{
  "n_layer": 10,
  "head_dim": 64,
  "bias": "all",
  "parallel_block": false,
  "init_std_qkv": 0.0129,
  "init_std_o": 0.00236,
  "init_std_up": 0.0129,
  "init_std_down": 0.0025,
  "optimizer": "muon_variant",
  "beta1": 0.93,
  "grad_clip": 1.0,
  "warmup_steps": 200,
  "decay_shape": "linear",
  "seq_len": 1024,
  "steps": 7419
}
MLP neurons of a small language model. Each row is named by its layer, matrix (gate and up: input weights) and neuron, and shows model dimensions 224-319. Each number is 500 + 50 x the weight over its row's rms, rounded and kept within 0 to 999. Numbers have three digits each. A neuron's up and down rows have the sign that makes its largest values positive.
After each neuron's rows, "fires after" lists the tokens most often just before its 100 highest values on Wikipedia text that the model never trained on. A number after a token or word is its count.

L5.gate94:492544405443546519545466471449524453406493577424483554467456448539507573508466546540554506579504462452485474503451493486469541555522435478440477452487488475430452560476561521467593448474474461448583522455513438476481581451489419491508590400525494519419475421535518571457502443485523436479
L5.up94:466447484539543534491498487517496535393415391575538487527541528438486512506472504529500496495471527606480515450568402500466550501542510524469535448404453456497432450619459450524536428641571581502430497460475515510549540491453497509488448514580471536452498474470573508496441503547608542479
fires after: " San" 13, "an" 10, "n" 9, "in" 8, " An" 6, " Ren" 4

L3.gate778:528439429515406502421482525479508401529501514459513449561504394493575584458570496449520542473493564500559492528524455545561524614395574517379491515526430539619595438480503495445607465438543536508463444501480440550501579502525487404475541455539506595376518539511469474428470498421442523432
L3.up778:561521440522539549512511571575556462501588406472512472561567582463542492508567465421495474533382440539461531468433480628545544449502458558538505456459476531603528426413458467522522550464516490402486420502499524535512370451514436445521497459508532389541503543494536517582470524458502530545
fires after: " the" 20, " of" 8, " The" 7, " first" 6, " one" 6, " among" 5

L3.gate406:594483491480500609526566460547487491499597584450486578434500486410380380499405485560411480546489539478534550491573573462481500481396541586385510462499491543515493414483421366511418424361451469498622505504583465466520385508536535555570502516508436596464464526483498535501516485467492473475
L3.up406:464536530452456538490458565525444443442455538551501545488472516474529466585459418519395480523553504525565483502513589515505510451407550618477446536518511491481514424539468492509591473510463446567462402510566465479552435427527500436573506551419480458471571549449421512477541525535608524527
fires after: " \"" 30, " (" 17, "—" 11, " [" 7, "–" 6

L5.gate290:513585456546429584529567501453469552577480546493505424551524499556511532433485494458461499398539510493483566463536528514546517576413535537477480515427468551490540450575552471339515574538485484484459498519426561472425520587542487484519474499504522509543563552512522483565385485575559520465
L5.up290:524400476554491574506450422535471498495481575542473472405501498510437444423491453478461399557509479517543546443540554451436409484474491526515472512441628477506465548591368414534558481534532426490488468601441478510406548513541563475555567511550495504427500483609521414497470537477594430522
fires after: "-" 29, " \"" 13, "–" 9, " '" 9, " (" 6, "~" 4

L5.gate423:479481512478530478484489534462528494538552447387603526366528514493531524542615536537535506398445480556546532519501441557537467533379505562491532432572466508498479563483613458468464459497601510593504484449441567476526430551584508497446538530467471508425480543447499505557560525520537546432
L5.up423:454534519495432464498548607476512404479587467525436444536530524569483503505535495521420481472506457470520519494567429513587482456522451549457471415590456474480507604540453547471412381465440515441482574432499463478555479546463495524518573515549446534473392464536557479433483489517452468557
fires after: " Z" 29, "sh" 9, " sh" 7, " Sh" 7, "z" 6, "-Z" 5

L5.gate116:456538533515621504490405463471450437463374494577476460562370576582490453497473427477578545513452506502402564579404437576499514518523583436509521549486544513476531556444482474438448533425454402525477465473497475545567570551469476520489555486579498507497493515493452521544557495499487525491
L5.up116:488389501623529493488476494390518569477510589603551560561626437390524495513517445532436471485470372534536455477566507526481531524483479471445455519513451605590505492558557505505432546460496458430434558481521552514429565571464530503453567592432532416494550468476477496512361387501467532493
fires after: " by" 25, " of" 10, " a" 9, " for" 6, " in" 4, " By" 4

L3.gate1011:497506517467542559444483552576393485551515453478551569554496448469490442479440420488441492525561476521515555547506540456524474461521469510442446473481563488500451438471427489553583508478538473534555542582462591394408557440602510482501503466493567540413514483502489493431467545577489527471
L3.up1011:531490445549525409443405530460518485443467480509562523506554453384556550564599546510478461459529489564474493513506492538532510463489501517414453439561465497475508416479499476431412504619579522434581558508508556492460577495489522449479484446491494461454510409466434515600531503431526523469
fires after: " to" 47, " To" 4, " trying" 4, " in" 4

L5.gate786:455429514529502402495496522493412503435489440619390471506543373499552546457380544426494447537488492458469481549463462484440566473629511519526505449498422467450466452449582461450541441483580509556473452558506478503473525390503460490566522467472476485553472574517524496469404485527559446463
L5.up786:481370517494540478503526436519669587539467539539438508539454483475457444409548484436508518544447619505435580504562543556495533393473483511504485558493560530476559387564567540475614586618485459434460579447602440573477500479488561491468603528523564491498528439432525479493567547502503543518
fires after: " on" 61, "On" 7, " On" 7, " |" 5

L5.gate512:415448459495454538513529487495605516429552553515461548428515456598431460612551443461488573465450628448440461542401461421551467553604434482470519526519509536568614508590509471450544560462427484525545479517484548482477511509418500486528485470547492512464505474495448502602485558556575505472
L5.up512:447519524458448511608513437521416442445519601477538650499428481508452506526430520427490507462465496454521450535487505464416601476535408595509485521464480510512464445538560419435571500614495501499533494514455548492547432493470410519449553499508417495512488560548515495491515556532563510513
fires after: " " 46, " |" 6, " at" 4

L3.gate333:544449408487556630447500531485421455409565531448396537469508498472575501548403548511549583381478474564520509520431494510466394490481518505581510539550461490456479592524452416570515507529515486530422460492473450463470578506467494516519485520407497507474503404544492574562467479448520511517
L3.up333:538365434431504534427608537515483525493580541445421568495428565566472583470439455493471537413531466569509461504384542440472527502526502488578496546563453440511527500466510446472456415642542452457498504482472558536475552458638541474445536454577392470445542486460475477409563522482569488396
fires after: " the" 58, " Battle" 6, " at" 4

L5.gate223:551489509491433592450593585513558418540497450496484548504470528443607478516477506534452551524558467503530541558452494410524467545505494490448390405478460550499483570467556441610440465586435523593479468558505564471455528536487511479575546503497514602451534451408439488507533543462488498540
L5.up223:524498445547562474513560515492492469516577376514604533525571499449562596447461507429452580529487522541454555493570489492528611484591361522596478509618555444500457545454556461489503535531380454473520535513408405446407504560512559437449477468518468416553472528495599570521486482522493564507
fires after: " the" 20, " The" 11, " Ch" 9, "ch" 8, " g" 5, "Ch" 4

L5.gate250:457480525588533491473482490512511494500438508467521367445559444487544431524543544396564492544491469455505479435536548373567479352522456466593483476438528522458490510496435536339456410501471543588522532584492435512430537474464507556535513556576446538464459558548541524538465596491485549513
L5.up250:433474479513535465462445527422486480418414561543464585474468446562528503533564457513490468516446516488528536467529460492578600440700450506564415524508495492474510421509504559578563469528471586537509563479432473504429457484424601508508456501456362538442479453509493440415474466451505556514
fires after: " a" 30, " in" 13, " an" 8

L3.gate806:455440400559476451483582458603441486534504459504394656539470485506545485433457491482496511515529420429442588430482499644522607616551623539452453526481381590467518545567433521550461579592492490530437526497491454553501550533496586548500471539421552512531407520479494543465546489451488543510
L3.up806:508528460468505481526435469398519489538555418517424528525432430477473421416490467512527476459526506521591561477581502495546523502482551585538501515540494497554560618457510390519449567546629498554519492464572568540554516473437571479523473451434497486439498597487564485429499498499498550543
fires after: " on" 45, " took" 5, " On" 4, " |" 4, " the" 4

L3.gate594:505410563498489476410464526534485433479565479467497529518433505462494518565635518495546494490493475513485521522518561564473540422531484581560492475503536485488537528453562420606496562499524490494473493525551453482503485494541476541573563447521527463501406455521525523515434533461556563526
L3.up594:514380493513472483369576452562547519485553570403517599531480503427435565500532526489499567438516537599429536537401548548500503562468488486511523492494456421525520461438515376597498513472473482512407454507492483406455519513449462559554489434517535507466422482491473435557554583547411527493
fires after: " the" 65, "The" 11, " The" 7

L3.gate509:470450517606513481625522569439417565526487479474480527487464445583537484582496454425580479533477487511509488488502575442497607573565459530559423531506495463477552506469463538451510582549497493449494458520464548475488462514479492543565548510482527529490512562649437551413464501477456421530
L3.up509:577469470585535539583521502507466504507450554535545450511480432531523576504531496476509546412471551476428541482502495519468500524452470479466464491550587460461573499539541505546560467541519545536543486449541457534477566500554396482464426455387467532489509462481521440490446450525580499512
fires after: " |" 75

L3.gate326:542454406596462535380492569511500451575554591488500441514488422532541438473477443593473565509441494480533470388590431495435473521479489508474419340509515545502603456562596496500441411580481599597463464489456465495507520476388460436580417528501458534501447590497503444514439561528518408493
L3.up326:453525505526517543397520506459458512538517549504444511500579520525547484490405441468584523460381505489483518440538483443419594444428421527578482546565485469645488528495600489518524499484545572462353486495404458449526468460471488496530470492537457494480446524563494484520390459512488439390
fires after: " of" 41, " in" 6, " South" 5, "ans" 4

L3.gate134:480550484564520527416533508555502588539504506463490468470484498438516445527495626493554429444530509442468507490496466498467572587484440474477454485602580501521493445589496611392472515448462563461489532487463495549518425494497513474485468372547526533435493502451454499495443481441508483533
L3.up134:554531491459532471438460512427482468532540492502504508523498531512592396532426578522500551546452503436460504432598507566495539541493511612501488456410566502457482528514541502461420503589477504453604578570503516502569460565539499459447514586568532550531537445541529515488431594474579416511
fires after: "\n" 48, " " 14, " \"" 5

L5.gate79:496463532505583558551541530517501513534571552525436590590591462465501500592557567496496510482609438458497513494433378496542603475512480450512482451480490456557420508516568422539319465414539573484563531554452502466452489471515445487497501457471596445580461496572512457561487463462510407564
L5.up79:470448488492584551475494467524512426530447582495445472502537485472490519470510520471501488568524495507550555526530453487617472505462512461484554494459465530566479523591514548474517554460512537490554472462495578439396406464510465429560519406486565535528450498537540504594446564552495393511
fires after: " the" 65, " The" 7

L5.gate166:552486544499575490399458473466437521585469585541433414478531516519524511472513537541497469565514517447473428492426414519378544532567545520562526404537542443503520477511464562513461462483511499436585473543471516498482530431464550502437453468472480544471525522501382420460513516515522436475
L5.up166:459549477532516460545482594468530501531371511538518478402509577469485450532508507525571523490492524477540413514478582504513478545483422536537507473484504516482470512533517528498463497444663605554459497488493485533487556504442545561476541432438410544489537475505488490548464493555531528463
fires after: " in" 39, " In" 9, "In" 6

L5.gate750:498526570466412478502546477434513547439470453478498484436466465553512485508593570491510471345568564438436488427546453499563505595550501477510483481449414450562595544497499469556516475492471594457516513522563473465501591491504512365470557494541459503588451494596525485483438559551518416540
L5.up750:553528495407500473468452510500508441514553471533583480424427524439493518496558547460425521370487482526416524533461504543406432412604464539462457499542514492441425529499554502438431444585526516545456440438489512481609483482465583622521581447505456580413595459512465524549571394502505472396
fires after: " |" 54, " sh" 4

L5.gate350:464507555450577424596483522518504554434493506525481445476484389502510462560519444431473465446518494530388487471522554512414552484535442436545520540568499465639582563400464477562543514469532522513405425465510526519502496384521426503524533516613467497587414505432472457626521480558398448446
L5.up350:432593531455511491528494583552518472563508460494527483509422528525556474530599521529472556601554564556546523506560527458504521539539559468488523529572434493491587516535515404577554532478489537459484479561498508525469548584521470470540491555522511498562410455543407433477443546487532456373
fires after: " |" 38, " for" 10, " 0" 5, " $" 4

L3.gate1019:473552509402548498415475495597547544566517518380492497499480465451506450466399461491525543492553433519489483540422481532579481480452530489500450590540556407559517479514575463468515415537457490512460554461619547471463544501581444457504544486568626561496547517488415576534541493435530431431
L3.up1019:455575561456485485426498477478505476549511558466528492492554529513591482516522583491543554431616524531470501607506596529438460635513432474526487538527488370429555463496529429441403451502513498541477416435476490514484504444493446450491575536460541560448557542563507544454582495511503547493
fires after: " the" 53, " The" 8

L5.gate258:524543466427447569503488388469528524533451470443543453574544518513524497496437540491527389487426498585468578457518491577496518603456488534505472475541552507450508452536517530463469458492539554461607459479440525606440431550498591476493473462460457476559455558490505423495617514476517531544
L5.up258:438377545481461484465406501582574552492578546522487527582520508491403527571417512420571484536493534534459565538509470493511541547568447470573523417396581447554461354517461454482489470484562442509539555502548511505526504498419448442494559509515492510518500543516488530500436553484572403441
fires after: " on" 34, " the" 24

L3.gate178:402596450563523516502469567546443539548555440494516443462580396523413508556518536516553580463514543410503596497472504511546519552544463505507513530450497445534489534478505492463390541373514480481452553558559533409459519472483464501534555557579502605470529554519431529432425600542527585490
L3.up178:481520483506495498509509477511510528416584542557534420474470460546530592512456522531420489438397438495481546479516604480482602451504535575465531536547499446541501463431484503560474513567462548416503510498506573504517456516549561463489486453587561521488534521431383473519528565482497555485
fires after: " the" 27, "|" 19, " The" 7, "The" 5

L5.gate893:491471518495572521482429441448484584662511521422512552442482490454507495521506488522485515507523560423533551473531498494583496514456564495504507463413475486502570497495577541518476436480469379474520533544448373489460579387475490584554580453479457467430569495470457437441573523521519533453
L5.up893:519473477485492531585592519551531524479481366464423544580510552562529476544488508420456447448535461476590593506480550575527489390509531483487487455559505436434406575523487616539509549508516510469513599500462410405602460531492535488555533590491425547608506500502517539484486433526423452499
fires after: " the" 42, " New" 8, " The" 7, " Los" 4